Weights of a small GPT-style language model, trained from scratch on English Wikipedia.
Architecture: learned positions, biases, tied embeddings, capped logits.
MLP neurons of a small language model. Each row is named by its layer, matrix (up: input weights; down: output weights) and neuron, and shows model dimensions 48-303. Each number is 500 + 50 x the weight over its row's rms, rounded and kept within 0 to 999. Numbers have three digits each.
After each neuron's rows, "fires on" lists the tokens most often at its 100 highest values on Wikipedia text that the model never trained on.

L5.up770:485462467499562585528484380548534455576486456535504639435520498584459490520477503518511502530508507503475529450411497497510455593420472517511366506454525467459536535444638480537582387524507542585485532522514500445468581542494521525522512555528449597548495531459524526492438607536437491429511558487427451507561463529508531494477461560532505579513492434369422514424508441522467618552517522472511516462523574501584485502480533424463515399485550510444515487508407425448433455519554528419472542583491568568542419435451505543512581509487434502466576417529392504476520536542410560497543552458523499558551391557492477543594360533437506481480399508622465640502391471465530466506426581443480553532431567427468478483524435459524524590421462412401516489552545534457508576511455561
L5.down770:509546469402528559475509483507561531528435546487382488513552487466534469524559533488508527504545549493487591622497523507444494517488493562476598557414492436588477476514529516520483505430499328544526559503479396463518511540447524526477543502634529448545486476472478469426515521480488484509551459518454461461546495499567503448472523472474501507473370427483559460542492505599553445581537438519507398477501532525495538459536480524485543504392499499540489520556565550384459473535483500515614509478533505473540489489557521503540508472438527409482453560521474535541518513391451485519486491541511565482527476478559538476422474440496513511515496452465498420496486506532470477508562424467444416498608523555512449553641487549420532454549493466544512487451529492498540469521458550
fires on: " H", " B", " Th", " He", " Se", "e"

L5.up72:447566445514476499482576486554459504579544529451538365494540499543480562525382484511506557466438484457476484521633541524422604438494515529424554427525506486502458529380487500457501475522480463387417472489560429616506471473530549489532519420472605547523518588448459455558491476498524505587416467515481477482523558565555537494497538481447462462453401497432482466564533478396570515463601449446528548511537510590462458490570517459550449524476495525468509416519438451516526550476491506528490465448483550466443475553469493496424489530472588418611534470494498531478523506511539585504592492546557440453492538524557437514493439474475463520483537481446610471426508456457557553483533488455421388500532522429472480538570532512475574497455476565440452503513552487415482473457543497
L5.down72:542495423490528557416615474423512489483515451470506465516510487549477547517399437476537472422481469466415557530431546491474411556509441436431549474445487476520501517423382501464492530507482419459487403480480498504451410468501514501513447595447487555554429500572475468555523569482535495433538559547487488485575500566538421454512462540509467505534564593465512480466509474544482488489579489399516527522608522435444505482559446539571532451523505560597484530506525511670571505620441482549493482646511563545547505484418535466417568500498435492490510534604548446529466522439531463472406588556474441516502535508493540530501508561497598434424522456420447400513503489404527514498505540492428518534525507510465569516439464575431518480451471536537455476613410488467508578411536526
fires on: "il", " ", "ve", "ro", "-", "la"

L5.up369:498457546543499439556523493468488490550481522423553561452471510558484583446506476550488614605535502543530488512583553473540513492459439570559393495500471549495563615541547481422413441520545525449618566621532477505485490503537645469426511489497457532508511475442543611614536498460497526428433459538425479459483468574496418495487574559468510531456520506527497481457441565509530489540437486457497526504439486545557497510564489442505499519486448511461495471523452440501493505570509442504455556487501535447540492475569420570515538372590499540514466482548467472470498489509483562537609479476552545486574493539530459519481471482500472595518419553410463589479532568536539553442480593405473465496362577488428526540545507522524426509438465412407507446578560537529541471397459498
L5.down369:473619471487539525510459455535512499393515446450466558497511508493489495567635512484499493544470561501417497506453478549529540467516417516475492513483601467548540452546491533421559359485519525504543577387519441521516562417376553556486552586513520425530438439586481547552455518488534491573564618482421468377498521564494582516453549446402496508530489465450517466565563416473602559466488454409502533471460511432476398449456431479411524536527529531443529534468537594568485604512559494544480477468486460470527544520535504519510547426462556462506452519398363515588486559515582438553494514450436512551475481417535471518485592526452526476486448476526459475550595560474537563437516493457463472511426469528440532414462501509472557481559517495566460451497484489465462452545533445
fires on: " Co", "lo", "on", "he", " He", " She"

L5.up1254:545488572466545565540521489597490519545504507571490449526430384514447530548490588472463530478438492486428528548584521364510484527501470450534428489504482570460434500416505515458507353418544487482421474418377466501500517550435424546507538533485502500491531448531583560493441470507477407553610454389408518490533586498526469490498446422526487419491509441560465600565455484547513572476564402451493505412429559471635397455525443531512526499455627515482480388519437503534486530454511507531503439478549457472541503478573462485484555444494517547441463565483437483520501518475458501528469429472451451510531481509464511502485488513531521478494546563464482567590444463594481463474452590472528500532539569579500493534477521466552535378436505478419469521499572489500534508552502524
L5.down1254:440493395495477442524543451511489444522524423542541429456556481526524563485498519514477444557562452530370529460538439579511595508491512533505487477459467401493525681467469606515489488483428459502529504442548433575497530545500449565484520535523586515462489600488447539536466459479598406518536530496499493520435531499483464538563497527471470528531486476435514518540603399467543442571477491464544462430569429501437522520508434519501475541509450389499493570389520590480498528541474588542521533502522424398503568621547459451459423550453500605472605505522504531453546465613552584458407487504487448558489443527578483423410400504521479508534487499583431613400493525463546569519514491448509518518480420522585513386537470539518458604441498509459444510583439467538434457495436530
fires on: " Ca", "lo", "ge", "f", "n"

L5.up1307:485540517480445482477558577465516426531581428450474539518468534530499449613493537477504561460538553535461428581482536526508438578319523539524388490513464548442559504449407487537568536458488445498583491396514507487544509547435483505527423574452524546520489586501575470500485424479495458517460386496501499527452435404537459593556501484552451566443462439496593527508412468483529414433471538436528607494552533493502512500370479458517488513510508512559478477503421507524489546485494521495608489514493521524452541515509528447455552482456449633561500481532479528565525509525496472564576406503443594492513467546542498556472472460499448483570430610517534490535495408562444483534467525532462527383526515502332621503492425418504547380547483491516532574484564440555525502576523528
L5.down1307:462472530418589392489474402578466501559400589578458468385495538557507528492509569497462421467528438442562561449493566431595511510541521562465418416516567455632441543490579495561469474504402480458537551525472482550469424487498507512477553457430440558493577468567451560505575479534622459427491462461541460538465590544460479468501570568640516519489578587586506420440584425446569602504513358458493508492450504447454449526503461558534475495506503567456478428492498511419502541500485450473504490493506471490590543451567481475555505463553566439416563494513444484535542362534599491506500552485569511505421498552525530519487551527470540525490550394427526465462473525586560483467455509559518455560431429494456432524406493575508509503515533437523578488547518476440576455459435430
fires on: "ip", "as", "it", "us", "ra", "n"

L5.up668:476510511440532424568458521571534492490414457480519542418516491426428470583465538612569467579452488509541535473397540541459526577454432509444508507510505551488438441504531445514577512494483476610556499527494432508502405516452506448401463456504572534571411597526458511473501537541491427610524520407571494470569457596518544519425422552521472611361503389434626467430494528530523436411527476499421496481564524480552488504521423501514521502486487538515544564524542445528438499625528503569443458492492517531499474443507539517480505505500491521437543506549432431451517435594474489485583591465517515520575540517484562479479527455534468459572510523488501530544458485602549506459404576496471475501526564476601502423449470453609480540524473596489388467534460519525491545449491554
L5.down668:541504571473505535424531494499491539474505534505556519577432554535447564467493512453571456445516387436491512560462415496557554462452542508556474516467542482504617495462488546299483562598475511480463453516447446545556534497512546440525559511588469559548490542559587451433478615481563484530466543494492600482484592544441466554460541519515526520561538551491416455534487375463451453561415517509519440503465494524492423467492539513424434558442515556453477531508525534453574513492428460559437502489507523444578501539513572463519553541569436479543422533515458534518502437535442452465495475494477491490436504541514420549542553555595461520448559519480555524453556522475475399621418455461406650452450442515526532472461494460497537531511471479477519487406570498462545520508492464
fires on: "s", " part", "ly", " years"

L5.up53:464510522450428491513441484533488480508534577412423528505547520431447484556453528463482443561456523591513604541548469532564537480522565539639525528397536471503533544494494455543528434492537391503547336439619515502450553469526542526528524504497473468504510411525429560484465410480423456474430428448524543442523518504496458428461532468575501577521459502391579432479533533484494411539435481465444601491480450456474518496500485530413507591539562485494526472613479451521501463522512467531572471494452470523498610448536487559462504471464529473423442460470520609505531521518495528460522481498494492471505475457631543504480504476485486575521494582552538534583502487498526559377407538452421490515505580475527519502435446543585502445477366444509482420488482512484516562518615542
L5.down53:483501548504378454446542558524464495441558457563437505548532532488481515413527505467508505545523463484545526437512552569432466455487492504514430484524508585430490547629497501447548385527471469423484449546483419572539519469528544543500545437549489569548517528545456571635478481494481591448483476450473433626382452587576545567491471410480530432608450485522479434436566489528525545415468511496443515550547533432503434441436610505533468414548491576524549479493594427505585512501497523434482592526484477529552444504523533540580486426507448488430558461450498490403466424470495477531586498458534497530459464539383536470469531531526376498476463640458489503491506459523627509412517592481477593550564542481428568540564488497494560516536547482567452538603460565466536460497428572
fires on: " first", "th", "st", "ba", " one"

L5.up622:498467483559545478532555425509507438475481576513496463530555596481514481525471468552477365478511428534465485530584537447551549538511528466505407442515484506427448523431509523518467528484501479506433492564469496490470607553530476545504521490498486475599517524555410542528492448446457516482410476589450509531476450507437489474556516576463458450431484475496561430572497444460533497559517411547573557546445449502553454566524469500463516492435521539514508502446525398493558470478467443512544582606520525605545499473541527534434565473534551497455548460508537461525502495429505505565535544542540470457460507577499485484511536435418412466579571457560458508481460496536464505472407532458476442522538385431418426485540450487537557528512511553656580624535516496469565556435491562
L5.down622:532532496483466533334513536512564485578522512454386501478514451512475457532474561558451527430448464456499507564531525494548550578491560472515516569504628415572463475505579498416493540452434593521544518519483557558512530502490491416457536407457495477499526530523598508495553527477466432504615562401431450502480485470564523483449430550486517514513566518509445533417470545455544430503498526479416530587485548439461430455572492594444448495506473447549479573499453472513415569537485512452482477399477478388518533487460500606501490593494497489472413490571508377499507523566468534477447519386509502468426488591418511481494507532556562406459532451515518526555480530582509497474484453518465539554534541549549548492362532528436506511577486429525472438578518483526475524544489457
fires on: "ing", "t", "ce", "red", "ment"

L5.up507:405556489483498353528532546587580525538520565394501523458503526540432478585529468460533453599467573442477459494512582435473521534472563547524508546348453457484474521489505536499566460425439538462509511459466450461468566541521403493406558556426505524507460559511540514554517422525465541491587506417466475407453493562468474586485434554504556509441464392535556513438519495489572576587468490469576532522502600534523411408475470449554545461508558466444572478535486478536443457499454404465500421512481381475529494565478458417496542542495474524373484510417484489467554474577481507472573405502495437579486532443571529540496477501559474569476468450418555499566463521511583464558468549493416564415494494465490553492470407397480630497517502489545495521487575484531569504550540472
L5.down507:524460469548396624447409517534535512545505542517587450472568433469616537505508428563394473423469485593551599494527474421521474514563412559547517407529467506516454476503568524507547541465496408483492445487527585529587497515508541552594436415606508467472496561512476537459516449534536573409516531603525528570548419487439493510425543465468491521467500586481473542538534509459531481559410580541513500525498428518436483522617495557422409529553445495434480536378449494396523576502403489524534523500495537447591451498456449547569476484482513483454518510547511519474478504457566475567468590627604509502496487541449408494446514457460423466506473468509486510467447526451445472376452505493561435447514545504545455464564492500506460524478438474566447540529538533427531491509527504
fires on: "ed", "ur", " Bur", " part", " de", "es"

L5.up125:566589496463469538503508454607484483488502454538460503465597418423552504517479490542525514498532513492467580566486412525513519542501465502461456405559573569439542426517406493518511518552486399445502505569422635622522504530458539525472520493428487592503486567473505493472522485505544509546508426509458563521577510534460589538549505532574451515452453460479575485526502502504517422482496569480504490518469434508519523507511484437585670429494442464517419501546458424517543477485455513541491475456475479463449422523494500543488487423598459420575451510534485517496505460545564476590539652552529562464566554500488415438563406540531482500424538441439509485515494507470520427435466502514408466442457456471530578477452448555535521526517522401386444449483487560481505510500551530
L5.down125:516540554541441516441504478446534500513458601457537580436511600367543615580519593500555495498502549583483519495553525528461547479490505483518413494490567527424471418452550513464589557378442494455485543502465465508517575456521445469552469445495505531450545544509503487506468459523475574459455527554419463485557524498570547575475492532505496515525521547482536444529492596519512452556488429580487486491473511462405497521517439547470504578441506434527486524468483482446460504576503530470469548527513516487487505617493497527529486512463478544614381578450529563507466412410494426539508512436535593507468500472559513509519534512490468466511444517432458459538557491598439502533564563566493459427394520525488512522542529570517476536527478455475532480514461470485407558440619522
fires on: " ma", "va", " Ma", "ra", "V"

L5.up48:533517534451400524476544571531430477496485492477451401503502464490450472596464505505500505587445399418470456525550478557430486550455561543569496527419497483564495477517418372465615517523467521451641483534468602523515422516474515481402458478529520507516462562509487591479482490548534549592524471468455550419521514496432529575440456669520542584468560446500573539360443537573463529515525456479474456563518451540495500502372463433521484503402424479549534441519468502526520471466372498441482493493491458547510530543388516448422467481548478550544485512424556544605518481466542520507549543499512517481535445518544446521553479544463448550544596542456402418574449517527541582497481464485527331583466487465505593504441508466483452460553562438463505478573456493447507531503528507
L5.down48:467468504440454574495583554462525526505597380447520435471494475471551502490476458457542532507535387413527425476510494453406542478490543458466600554540466547454492511410567455542413432553495433565460497519494443598516487532517433545491468428506549492429504525477488441555529556475477515556558485429553494546566579499545643509497491496457553471457541544391490459523521486404527585557534440538420475541468538595494512431564409589510501499551507432549533565542448582561555544472505526493360538514497553466522545522545502585528397429473429583447475510386477501451502482495370465495461417466676446561434422390553604475512546577503423470538501568511594441495551481470475517494452509539533509638461514462575533502497487559485517536425552491518538490614546503473437513554479517
fires on: " can", " No", " not", "\n", " no"

L5.up52:540470533521545468521478560509371477457497499486531439453503512475498640523458508525503525545404456431519523586520589525526422500491550448640431522502502482468544540452560515475515523375507433348529449511432493497496460676508487483412565525451479587521535465457480609560435482515539545528501464462533463466529569452457542494530539547480592506502509420410410476402439477569494494593536496545437432516473464452528425442470519539485460470437547562464429521434551508540526442506532527455432515467497469531549532476460553508511441502482489510503504540534513518521475561549520512500511550501530395517567478491557493539460499494428491478551488584445546401457527515558428425379498617429586418527531467469539514560513490500463513503475487441530541547564547595515596419456549451
L5.down52:455467409518504516532479485584565603489474491502479558403500514461528487499401477515478502506518549542653495474510482472405500475485512563519532546472528517540498550461486539539440528522397428476456541466549521478463404534496476524442543431546526432585503484492383560463606506544486522498518467509526464506518541503485543507483536504447479443532543535513408536472543475458459520507546417459453571547522548493464573449512492514519482572587494465499470425486536475250507468530487515515603511484514401479443447441493528503720487429513495506456505529416521462568510551391543525511530515485562473525461504556488495452550559585452478489449438558590488386569503482550514472462434587509523583522612497554453571557497531428480549591458469527496488525439502513491535493509475500
fires on: "Japanese", " and", "ish", "ian", "n", " her"

L5.up300:620438514440501542560498470423469521440576456482491535513570550480529535431422594481416537574489504522566527593532467460552558495447503547541430473541458437493508581450487505511477558470505567467518554410416522511454564600385447494519497436417522588516584554455474578598506551469487523413516519505490470428536474504459404510612457506411414499498439504542450498502398554495490471489472565584472548604561452454546562485554459441508543534541490415550561501547497502524514528463449446491438404522522499553564513464541473417513625460445393509434396504502509556538511509527538519468587589532533506549492487519451423462493437556533553531512570521451547510532495593486515453542402436463388440457461578458505487563426458503530453598461487417510424507495534529576526451546525609
L5.down300:441417503524577502432572562558546486498417499474502476478496609401509498561512452476475548425474491483581544569458424602425498515548468449479521411453491515478575500510457435470475476500527560430544378502444487475507536470484454486494432495408463453500499428544490436557453532521471542544560404445431522537459526500492570473480481527558476509475439515440603539463458558483449564446475529486433454593469477549467536563401444485490457544488495556481463487486555507465434380474521531452602465494501502489577507550425573577586428498465542462457474472486492576451534498555508488485383442532571527550443502395466526492576532458480588587502436441552443516529488482469515502450583473481497578449500472512594462490523503517530543474494573547526495495483542599465490518479479416
fires on: " R", "ed", "air", "art", " Air"

L5.up144:560533479442511486529468472517550450536422479550579438570519504534515561510539412491562570522539514521524461469566490465476505547543537502538434480498462509490524537503519473548406522528505429551494547471567465505470485519511527551514450512501565529525404491397546492392432488536573483573574450555487485537482483533451497445592410452467431480487474486514477502497533429504507528451495569415541503572427571471460516503407587512470460433551580479514389439510502480512483470578461447442530488457525474483584559467437557479490677423490460446440480472558439499474527523586484448518591495568489458495571411544564526521505452481598532638491430473496503506488523483486464429542388454477424552491530500452464515518530388432545558493482538456511481549504565456495465473512612581
L5.down144:504552501558364557520504562512422509559481456468493553535531572456405492479506608379440444496419523423571484507536536492503411507475423538552522495529521569468546399507448534595499619525429432460542525617527486455486472551500503468495476541490454544553593522486458488456538530531512444443539484620498504509488452397551496580447501548528482497580503506438508547550492494487500477524579511512407417416490492512526580473568453444512475527448509522573499404477420499371456457487480489546518609520490534473440477486531531461558427557427444459476563490512509611536516549531518518527553466454476450493525501531488473525497551522408439471486524549456537490551463464478569529508569476582534448566460582498495465509526441465443447456479446531509519518469439512484512565425418456
fires on: "ver", " when", "amp", "che", " such"

L5.up133:450435491506479508578491475466476516562459481471528555515508526541522530515463522592466443530534505467481508541603487484511543593546454471515471587507508532392466519488459485446429515448487504426520450529463546620526436495520502489425478445426538531503600552437478531483473478492613536661620545494496567417458501497556522533500487525467526523529454441470465452566526482496480374598542412425527504527532498439505436451586472541525530542505513550423505566435470375564505467552486472479443556572478520503489437471405471541439458501509539455475473546481570485498537466469420674549546489526477492481426473560530463479610379567440573549504473550494443536553543643494516489578409455505479560548377523542481433546457441495551574568508465459488436574456505477402489557545473528
L5.down133:619440534498408414464476543382478427491531425451477558550573516561541519501471520621492500444395503420408582505500404419418450545499573521494434476501538544497490540483554516570541437390520467511496508468576482492499472526426567428463506479504503432455454504495476502527555497481433531515461486406504535499502502518535593472537567476490395527525500450490556541420536514466531465484521502441508519534602524521430547472540526493498473464487476540539534481427410566479522494496434513502452453530526585552458486477532424498475556383510532656439501531495530536466504529504428449427469572375508409427583572525487542517508482567501443437519524461540527591484513617533521466505484453488538535468508485458513448491488456479488539486459536428549422413545513530478500466604522458
fires on: " sp", "-", " re", " pro", " ca"

L5.up311:540485573500499415546559562466562503596438457544498607521538504506418473546378503433423423475524510503488558470563489460567599541506498557497486505508542484508421466471482553481489532462452510484395479488485537449487554551443496589530550466447556496544489609458530532557477634525454515503486526485392519358496511437437486421469425577554468597415593560565519522563511522533535324421448514595471488506567508479517538501507517479399494505585490551533465509464427520522556530516481472475481515442550512535477462482388404516504512481539482528379440471567429505484513488491511534479538548520635553512530492536499486595537405504477437566459510533512493514600514394521566434599480515468427433501504553531499535446544476469587585542436534440490495491487482481573519549452513480
L5.down311:406466420472502517466586466470557476524579458526481533538462508559509498451572517516477450484560510460480476471568530527507510486586477410460522495384489482492550408464458461618488505526418500563541472581492522493439444482545450490508442616513503510561441585515495501454474455548454565470521581499546549565477463365437439518494467510474571456496527545483546517502470533498489566531504470377498521526504510581511450539387493486545566458440531531536517501521416516664431492561450603567526550623495510552458541505540471402479433516515537458477536555433496574503514496567421441521541499505451542461554551506509515453516527501434492444543540492454494404519495492455418521510464501544418421497508409554527446467519492516483474440525521545430491476493530537516551429530385485
fires on: "le", " me", " 2", "2", "y"

L5.up23:514541585428552418491512529506523481473503468547524498480515504539457456509390480479531498542502459421435567490494515387533449542506519476516478534499395510472451562472425410557517477501413484409534434464477574446473458469496555528491523567502500494541524506483404487416512574572519430496566403485471540429491456441494461497504492473496452558504453390528443486448555516522549493473486513551492553450414526549528527515413439425551597561488580470609489513498516664566544526473547549488526518600489483398523472405514455554478476462502449549544470448455321443446435477501441478496463518472447596550540549488469556533561454400542481516551513491497425551535453464493449482481527451542521511443540446504505481485498446478588482498528544425514429420528477519606449517483518488
L5.down23:522550525395481665549457465540465502515516404546454446511450522493502504502462554452419535485533549519445480571447510457488536348570508479371466475554504499522497500463464456369508526561546511514424526550474490493527512468472502558546529461527443476596438453603450481444494558526448477506457596563555502536546527646484553523484478577484437556476592545537509465490561481553427419580477494498421515528525526455546524511542504488494457422500433517507513502442469429485407577553535503522558484513493529581472527452466390484499489455508339450431495616510530471433545597590478484588479505512477426521553468541608467461536454522538430460469475468470530409517490491552536531476462451524487479460494426511438443421510549509522497502534497534472453531549487447448521421531509472
fires on: "che", " can", " may", "ch", "me", " or"

L5.up669:414514494492478451567500464534452513453560528491552485552475459489472479570461501449433627510426501476485496578450619479517487603544520520558482580498429565451556523486546422432411445430476603372518500510534504531479551438551535447576469512492508534548519582509489506485422592450534404513528528392463566476501535418451549468583454516545432533482475404464450488525447454595513480484518482513455530561555474502474510563508498574518588524530590479482426496510456510539558468507559377478518498554469457570612592449458507537512490531470504640533527599374561481473491506571409549444592446454518566499496484453429465494522480472492337564510464529529452552463430547456528441562435528427537544533474575543443502516437459515510509526415550512447444563616560517447490487562539519
L5.down669:418472521389510557500522515549468511415457511548446518459493570425584465487441562554460574539454545512486471543450463468584506431475522438473481485535570591463482588509516463494524476489536516520540521434407501545492569521529577385516416445635566414532538505545517556558574515465525528515550611465496434513469465451435477449476441422532487610528518527518523514405518525537485510567486499428468549471510518461516453519489506585453500459460440479503545501493517531409517602423403508507587483511531497490575457529506402446600523444417487535539483488454473514460531505488467475526490483430547478507542487400462477468492532452546543537534514486493528572415491525462525581461488543426454506558456486546439484485517530549441538454463558538426473486491488452484546505451478466
fires on: " For", "on", "ver", " inter", "qui"

L5.up742:508471517519393462558516416509412503465467526492426446464516484409600494478458554513528482566547440380486559454507515519528564509511446493545411511467422447462544499509515523499527504538507519491556485507533590494433418507546516583474481452483556561477514572507575548467556509517513492477492497525490561426477565575472483525415517514431546621418440435549528428514482469534476568400510499432535614481477518526399534486452500480512576547496494620555452504443482490563527530516506584514531438562490488521536440510412510608490570528547459529522521519419488503483545570481426557476578551483552461488604509546577527513503501525544501566536492651410512464461514469530458521484497561434466440490525437418456573519520466502415607509468520544469518524518529453419470455492473582
L5.down742:498603432441501507560496527474473521491487597460412439553443439587481545496465481429488419422582449543563494485538580524425567480517526505624444525583387440516467493477650454479464497441591506461506578444401468535518493558548463532483407532539376489500533528461547515511509472545555525507509419533477504472492499565390618515477490515512571465511611573543507493482408404374446505496501432452489459503506558557481580471507495520527531445426489556521506492415563489468539618487488483498387480502539511474470447485572439540592552463497503451535544470523463527418537599550541491549402507457478498510503538519419619527493545583475459525487455474498485443600546530486453586444565508451448536449603497577495530482508514533459509466507463455531464544545457425478503538587555469
fires on: "le", "va", "ly", " most", "lu", " were"

L5.up1115:551528420602519458471472538486404433564483426459510597625476493483553557528438477491498561434532499469465527490485474521495480554492560510464466524505430479517445620444522449563465438456570620459576571450477465538496525506521548535487542430433485517470565481558490528561585570568582532602532466484499421413511524448443501449605443500501498565527474474536556417421476493557441477482528552462618564537471598455509550450454393443486495481369523463471560566539527555526440475516516491490476534549527438505491513440502449429461604473520470552487446572448497438517475496481520603615572573554489485525512524601584552498508438536464497504530565597472561530504467548520476482519553478527441447549468634564476455555467359493484557602547494457433425474482491433540474518505427545
L5.down1115:462454622455480524470481383493472538571517588473531434435572547562495469620488522520535503505545491519473456476558438476486452419486500490484533486393574417596596436422510420482436496508442467490595492518526459502476510481518469485414469432465437443450470502486546487505504412539484493581595485543516594514569501455453552400486426462521526548563470534516548530474451492452497440535483537427511413525449488479466578485442609492441579458550422561512558496491412530538496461469554498562490539548503492498492583526475488598502571490490546503470480612510567478473498554366572507525471467422546560456486403480525435488423515549505487585381520525460548490548498571481535415484564506570539472500557477470479449430503542556487444481534497574565530521452500470511474446521522572
fires on: "-", "gu", "ma", " Gu", "bu"